python train.py --n_layer=13 --d_model=320 --head_dim=64 --norm_eps=1e-06 --positions="rope" --attn_scale=0.125 --tie_embeddings=false --parallel_block=true --init_std_o=0.0295 --lr_head=0.00481 --warmup_steps=200 --schedule="wsd"
MLP neurons of a small language model. Each row is named by its layer, matrix (up: input weights) and neuron, and shows model dimensions 0-191. Each number is 128 + 32 x the weight over its row's rms, rounded and kept within 0 to 255. Numbers have three digits each.
Before each neuron's rows, "fires in" lists the words (lower case) most often at its 100 highest values on Wikipedia text that the model never trained on.

fires in: "in", "during", "for", "with", "on"
L9.up372:139146140135111090092121131174104066163110138129109125146161166164114069130070120119152142108139159106145115158157083113088116145109190082140175143121124166148117140183114156080186116145139173101076141123160035173101140148075076114093123179110108065174124165110160090111150078054083107100134125157086158129100137127069140120112113112091147108154071160147147184093084145139099130128178178154162098150150141201145145116151149130129112174103134159101148105141165140125122140162150120056123143116152158176101158124150118160097159166145109161089136147165157163162105087132109096106

fires in: "was", "of", "be", "became", "to"
L10.up1175:088124117121137122108163120125182127145106168128083114065120125094168162191111111122153127105103124138169128135151160169142128147190125097080152094100167184125123171175177146136148143183177093147134098101129163149077149102138140091146146145147150153062140169124221108111120071122100153118117131123137133140137081115175128131060144123151094119124132116118060113172186124114073100108089118126132099056137119135090120138089179129150128094072119123083163069106166109157146109159073139144177130070150052135111134147118083175120165133206111096106129143157104086107173149159163124159

fires in: "most", "all", "of"
L7.up1042:090067113159098125118102114148104119114109139035077097097121129122088134146099120135141161068194110093156089145155126105118099109132130172059112114173097131168119130120139130098104106056140115107118081100108134197143132135164102157128111195136085126090123121161113066141155128129101172132157151156139116097122099086180148148144186130087069110158134118123054147159134185132106146128062082138149094101174117148086096126151147098147146170100130146099149210179109115173144128156110051114133085133167156164072125143174178102156133132118132142156104096103142109142140174153140122113

fires in: "of", "in"
L7.up100:133167137141126134092171083100168157123129151117101126125122086121106187123105084125139114106117101190059147127144155139076071118120128195108161069180073127144147179082137121102115114108132120138106143040159107134177112144154124083131164180090124107133109121125113150110056089116143111168162140147120178082146196102109143173158162146136151164152103128143127137177089123116186124087113161193169154099109120142141047096110166108129187166173187120098145094124213147078146159143144170205122187147140131153159133134154113142161140157113145113058098160171185137181116152087137108158

fires in: "on", "of", "in", "signed", "loan", "opera"
L4.up873:138158180096140144138153146146110156175145133059181131137093093070132072140118077111131129120172119090057112129133133100128086118152121100113157096122131179160079180064106148182161131132113176104167123162084096099133147085105125092103124049114134164061103149142164101130116129160103131092127152140095131139122099121115196147085070069171132083155198159122140124146185111144095158156107078134135053151117147125112149116115095136168137169100147129176149129112186184117093146131152105162126120104139108182139150100130159089189189086145140131159128132156083034106119113126144079101

fires in: "of", "in", "to", "on"
L9.up225:141119138142157108096123105125174096153133101122143077155159098137143065158119080159171146102088092138093156125170116122137080153133140175186096119208181123082162103139149179140117143122138118092087121120114048162146131145089166140133115156175108156159160149087114155130174128084137146134069178148165119126135122156105100155111148035132125093160176195160099136123173152112129103117130094130115142082107033154088089124207129134135109122135152105152136065074169142124147148191079135124098151092181109135110100114168133126075164167144133153131138102139181122125097114151118118166

fires in: "years", "months", "countries", "days", "decades"
L8.up1257:132086104093097106119092107144132181124090073124156115073082125103168185110130126086155131077150097140187148128150157125122150164160154084065107109147125112125167137145125106123150128193118159141083076132121139131093114165188164098114112124115090148135126139161195125126096109104059118081061130133108145085108053127083125158152087162119061120132083148107135143114094107119158165162079128089138124155125138149106157173112154099159151118105129117157175092168122178128177168130088133158147149181139143131206199191085076107210175175147160065174135099107156101098181109106079115156

fires in: "if", "during", "over", "overall", "near", "ref"
L9.up326:106117109181103120198178131094147107108094123137143103134090146122138079108156106165138161149084181147146090119178159140055099101136125146140108170113119131119102118138140157186145151165142138125154159161148164117196083191174226087151092147172075087056116139094115097129130122155098154102158166165156158094117073126084191153192137130174106177125109173122135154099190125139092167147151144151100105093092110128140139137122100157181093200143096109155123154087111211103163038121127110105133143086128134111123120183151135116145116114102125105119178079138077118156141181108107132135

fires in: "who", "husband"
L9.up530:154077102090080137168067116084178085130193168167149194139106148096096113120124126123180132130057081097093152121107082140170125127122196093226121117147162103080117087107091102105149142126163134168082152095131203182148141162113137119142168118139160092129154099064030099136144104119158126141079094101134177161077125088139119145180118225150153087132125151106123095158160100135140140134084122116126087138108173145138102106112074126133112149115158102110142147143132077130122112107114108145168130154142122155108111136137155114191111154082055158142108119110093148137121083128115141152

fires in: "manager", "gulfstream", "at", "footballer", "to", "by"
L4.up128:138169165177090145180136148125128105093120069122095124123123176049175116151149102134127066147115080141123128167073121163097137124053074136122113127128128141093112128118169128204133155159152106116063107144090146089145099117165107093119105143120159124100104172160100147127137072129134120167184129139068131103173113071096124140153077202143150090125099194166137152089082074156103146093135135179145111146105180129143121162136141074156116163085109131116152131122106124169123107170144161202139059123124115114101080181139115127187175169119140160211134104198169094173140162133164114062

fires in: "to", "mass"
L6.up9:117085126152098140145116154038148081165113132144143123150173167089092151138171145159086100158157166140111143114100136140177117134083128104195140085164141182116144114185162070167194149112082189112137140107110124206089114141109175170186144109147188094131173127114086146091118080095106136114093106177192117111157122096051127121166089051096104073113187148153124093108123055087140061153126182164106109150132134148103175083075135138120104127108083108122160110147087128123056085135118112110146088123171054141117157154153111147129104202075192118105156119089072100174198084127144137105

fires in: "in", "s"
L8.up1224:142159146071079165145169112136133159064088112085174121146121061116118154137097093166122146168145155078136074101133111133156129112134149149143194076176110117192129123069142145154173093104118192126181167130139159157169125095139120137133123158120136086180102157131120115153069147149196100153142096134130179086102095100169180131115101125129112114105133102107086143168113136162140169123141144107168127177129148137073167132164089098154131137127127157107146164105192159136141157171141084124102136115184089144144170115069082134128148115121149124106105172099145150167099100142116069134

fires in: "as", "kentucky"
L4.up266:185215177050150103152138109145142099141117124127118127121176068148084128116159111121098082095139096139139099148145153209151082158125124105114102080214028101210155130103143146132192132145111156132144115100139159119137105132109161146054123164154117121131156132090183133134106097108066146090096151096182172094129119108138181105132149115127173143106130177131069121143160167107056119157133080110123077117135067156142155136121086056111091121153177106149143098130135094068094082096116111144119128090130185114114076167138142103115191156124121169132092135146116141143145097133100133091

fires in: "to", "would"
L8.up874:120128104128154137129137117084118118148163111134136123126093146083135073126140162163158089139093169184072084096147109155135169118140144096123110163112124154096080149089135111141114129147143167158142214141072120133076124127147155094108124163108154123139154099118174165164137127101128192163171143179153113134140097124177129096129141115101121094106103117159147142110146132185100148124129173147128185107078082165087177184088103144157097107141178168142133166149123117146123083114074082144192112136145156185149116141117083135133100094089124121194118157084133149188142126076121117137

fires in: "not", "to", "also", "does", "may", "amtrak"
L6.up469:140115143180132045098146048181148115090108141120179133098130137128174141115134160098111136114136143076159085181062100169150114150110098069145118155125114138119090121103158098166112085138116136167090173153127101126102145099138191080095164065093105091101111159119126142197099175160139138072120093153117155150092106105106149154135109094162144141105100152117128161172120077115138141093087093116108133090136162113138149092149160143105121083054137129102166099145175107130118080087100133072146167157113096136101186059187163122117172148159199133180148090127121158099092128145104113138

fires in: "and", "most", "gallery"
L6.up903:134074097182118107157095126144116117093153120107119147082089136114095176135140108127101098120147128138160126134123107093151123098145124136050162111138101121109180171115123117147080103179155135073125168136142198169169158101172106076181057170153152130155099133134108096124117204089113197186118198113175153134134106120085185112111152152135107170081145095150173137113154119129136098083139099124037143155164150121086169088068150146074150165049103139094118098176151117177087095164119118144107114128171128087108100175143144107088159125130146087087128116129148067057098121143125139114

fires in: "of", "within", "towards"
L4.up304:131129102151118161124175128170122120121079136147129079112114156133110099092175130133141102064134170124163097140128153157115064183121193148144157158143107136160098103154175120191127146176177126160121125161087158105100159120103111097148078034158184141116144155070153140075158113121157069123160138225121094072169097116103056147148143128114156109114121144167131151080117154151144132169166085113128131123115139180108159132130187164097114122066193125101109139087112070105137141135116166147111102146135115095168112138149099117089136167127118115119075113149134063129165114141136119171

fires in: "when", "if", "that", "at", "because", "fifth"
L6.up482:170127161159142160145106135122144167168134110151142150145135175104119120146131122136128077133131123120143129096165119109094133230107176077064072107130172169086111098167180071097114180200077180115032087144110141141160172109164128113152136129173173112090114136108139167035151102173073165125105143105122084115178173125117129192135188115142176080064140096162104057154109118113152079145202169122129115203157124095092115111124080096106129170116091134122121151133131146128121136116105148132118193107078087123147149069151151157150182096158173161102168118149112114154137100086075124126

fires in: "name", "addition", "council", "date", "term", "performance"
L4.up331:156134167154110098163130118183103051170188144151129153120112151081136104117130116131086194113150097126149139103103099141098088126180133162133147092150122112126197139146124167150127122139218103156136135104120143125177178066084187118125172157112129069214110159107137179135089128146143099125123139107139090068082189097146145123173165127127150112145106102126131168161086094101156090091151135139150095071172143064130079117053147154082110115132199139147095083153135153098147124097087116102091126150119156138124135126113153127131081173128080090091082117149164116120164101174195078168

fires in: "as", "made", "until", "named", "set", "gets"
L4.up943:121136118099123134115181118118147172144140126101154149105095184191163134188152123148150124154132106140094152159105116084073135166176153116117152075159114094136207105111183174142096118154137208136108178077115116148160136076047079127144141238124144151113133130122127142070094139149133094105138143135191142137177127100110131147109127127078122152144110099168139172190118136144147139112156163094127132157109125093086201094142173127125093121119095130122149083119170132116082078084123062156154123145135168063146171130148173135146070158100083124148093151160149138094080118108120125093

fires in: "on", "to", "among", "telugu"
L8.up654:127178145112124115097113088139119069086135147158169141114154153098111135158102095124174161158176166102099132113133114113100134122095092092094161035139192147147146102150120082139084199063074165132162136106072063076177145113097114121195121086082079071188141139099119142110108136176129126118167149123159163118116141136105147154163160132164167072086094135119089138129142088118107118099129052118112173018163130171123122228117141180107174139124156121147176148163095171141064145151136111147108114148132157199127117077096121170087121111113149117161179121093137109179157164113142128097

fires in: "to", "not", "would"
L10.up201:118172073159119152069129073126102092123134124138093137100107137158195090111103188119195116105095159113194149154146133119180122195104092117131114138099175189135169161101119128111131115107122191112113078168102132144114156142098114137130098130062066082107123126118173185185131153131123094139190120159096087135178170146101178092139128068138127129126184156163095031101073150157083112116122172159150108101151127050118127121070112130080129080089192114148147113130176152132126116163129134126105085129158123131141116173149124193070166113108126136140171171169121128141077109138114101106

fires in: "to", "t", "about", "show"
L7.up197:114106161145130141111133126133103128104096156125102103200143168158148139103080047155062150088158139107134124111144174112133145124125139159127049141130084112071081135142115060098185151175121117116068134105096105109144070145128150142137114104095133125198124157123135130103119132123136151094156111103108159144101147114103137150143107121131162167111178077107187145137151126122103121092063127069136121092140099122076074048126119170149091204160107091153073124132134207156180102168103122153121107170104186136088142133100052133188106135143171153173092139135152100205176120119157169066

fires in: "after", "on", "before", "help", "despite", "with"
L9.up67:101143229131112131123085122104094207118142128112166088129107131119147165120066124086119104095130145096111128119212213179124097165092142144102138153136146130127060151103118219078061152132133131083129105112106156122150060129133130194164116137144090123089129141095147144144144124083093105081089136052181162158129164113128150157127106102119107114137162132128178131142138150170129140090088157097173133188097085102124098149128140168120166113091121102189181095125135124070179180147150124066127104159149136187134135113065092133125105217119121117160157130125163179102171062106070074110

fires in: "most", "pacific", "increased", "purchased", "mostly", "don"
L4.up440:112128170124094119145141118131083127121111067127160172079143141099066141138136122068093125053083136100049140158082138177057161076125150102077107168129102174108137084145157138110138118184094151166107202161156165139152120158119114112136127145122154174140152108099154150084152135159120104123069198140108139096143123117187132185098154124112115095105129110131161112132124170129116090161156094172135114112126166104099127155106135142126095159075106102164107129116086120094080170101148165166103129129098102072147229137087086097132119092113104149149158112109144050113118138119154215134

fires in: "however", "said", "was", "thought", "although", "though"
L8.up1199:148086181147131142058075150127150065145151083089128064097087127161121160145059134115162113093115119183104118089146107156118148118093135136126139137147177140111096116141162078104153117155177151132080118095131122172142168092174095199148163193134083106127124134138091152120173117138075168072135120161160132113124146110134162081184129126137144149160150077217130143133092139107125168084085159166120108135155117103149128129085170093156108110168131111118168144112166115132107123081163110119119096120105073130131122174104128169136168131153094149126142116145166106117124037086122165162

fires in: "who", "born", "since", "july", "resources"
L4.up608:109116169135147135143100065117138098097084117167080129130111194086161091167139086112153115151088126133152110113168116087180144183124171117141086129208190117067080125085110131153132187130124105101138103084116103072138151132138130136130138191180154165154125135133107135149126120090110132163110124076124152152030154120151105151157127140103139132149158139159121109126130121111126158195106105134124190107209173081157109168132163101143231121108146161128114152102090084139115115092111115098127109105163134141101172142101138154115140120137111152133086077180143073116137134145148126177

fires in: "at", "to", "for", "its"
L10.up199:151032130104082209138168161145111127080115110088176167131169135146139094076147059115090131138133186117101099151167167174088135136095171131150156122158114138065168167106144091135150178129146144173092089125117139117097058074137132121118123165074110138138170108072154131133156102116102174113094135103134109133105105099119122154153128101116128151123118143140079119072191135174107172096134136152126116124122129067114158113121121176165129077128116055133169104134195136141142167177147116113073145136187154149109146116124088172098126068125123116128186099135146130136153084142129163109

fires in: "of", "from", "about", "after", "despite", "to"
L8.up158:109162158150165150086136097076085093129142141101107102108127158100086137144132091110139161091132124157113111135155082124115120096102118142133180070147109125078112190094130072110133175166105113148164079108116133127149087099131053187086132177184083085087188151059086130082129112206106130144105141134097152158124145128132120133112164131140137152184160151140102185135126146176129149158140102152168175088075082179146118174167117099070148099147128123160105093078178170102167163164099151140140131152111181166148156135161103157068083069126144157170141121071154132160113153119128098113

fires in: "not", "all", "very", "s", "more", "particularly"
L7.up759:156121109145121137120129105159142098089114084068117142091033146153111151127084050142129126159128145093167137123093125122147123130168131144095226081173124105180115129192096144090091066119132168150101153111178091130078132109124092138090123182157058098176064133090098138119131073142124115171151107135140102080107052187142097116125127194092101109139162100094094148126148143078139174088117171133111107164134140111123170146198147064180078108159102141116119154141187083162172127105074181157149122175157134139165184112171104160077114177083171122067168137186109139119099027140146145100

fires in: "his", "s", "this"
L7.up198:090051125155155106119155117124125120142174177121112151172133138115115090124138159113164131090064139138117152117078094171161174104145156155101089101112193200168066179140180109112160154138160137146139180097118047089108192147103142166111117185107102120156122140097075171101117103157100118137135162085141083137200109096175147131174145142122112138115141126102168081161136100111192185108072093120078110058148142099153144089128161103121161136069132142138114129079087116156167135160108071132136155164112123127179118134160135152137109147101069187130142166139131100172127132162125172157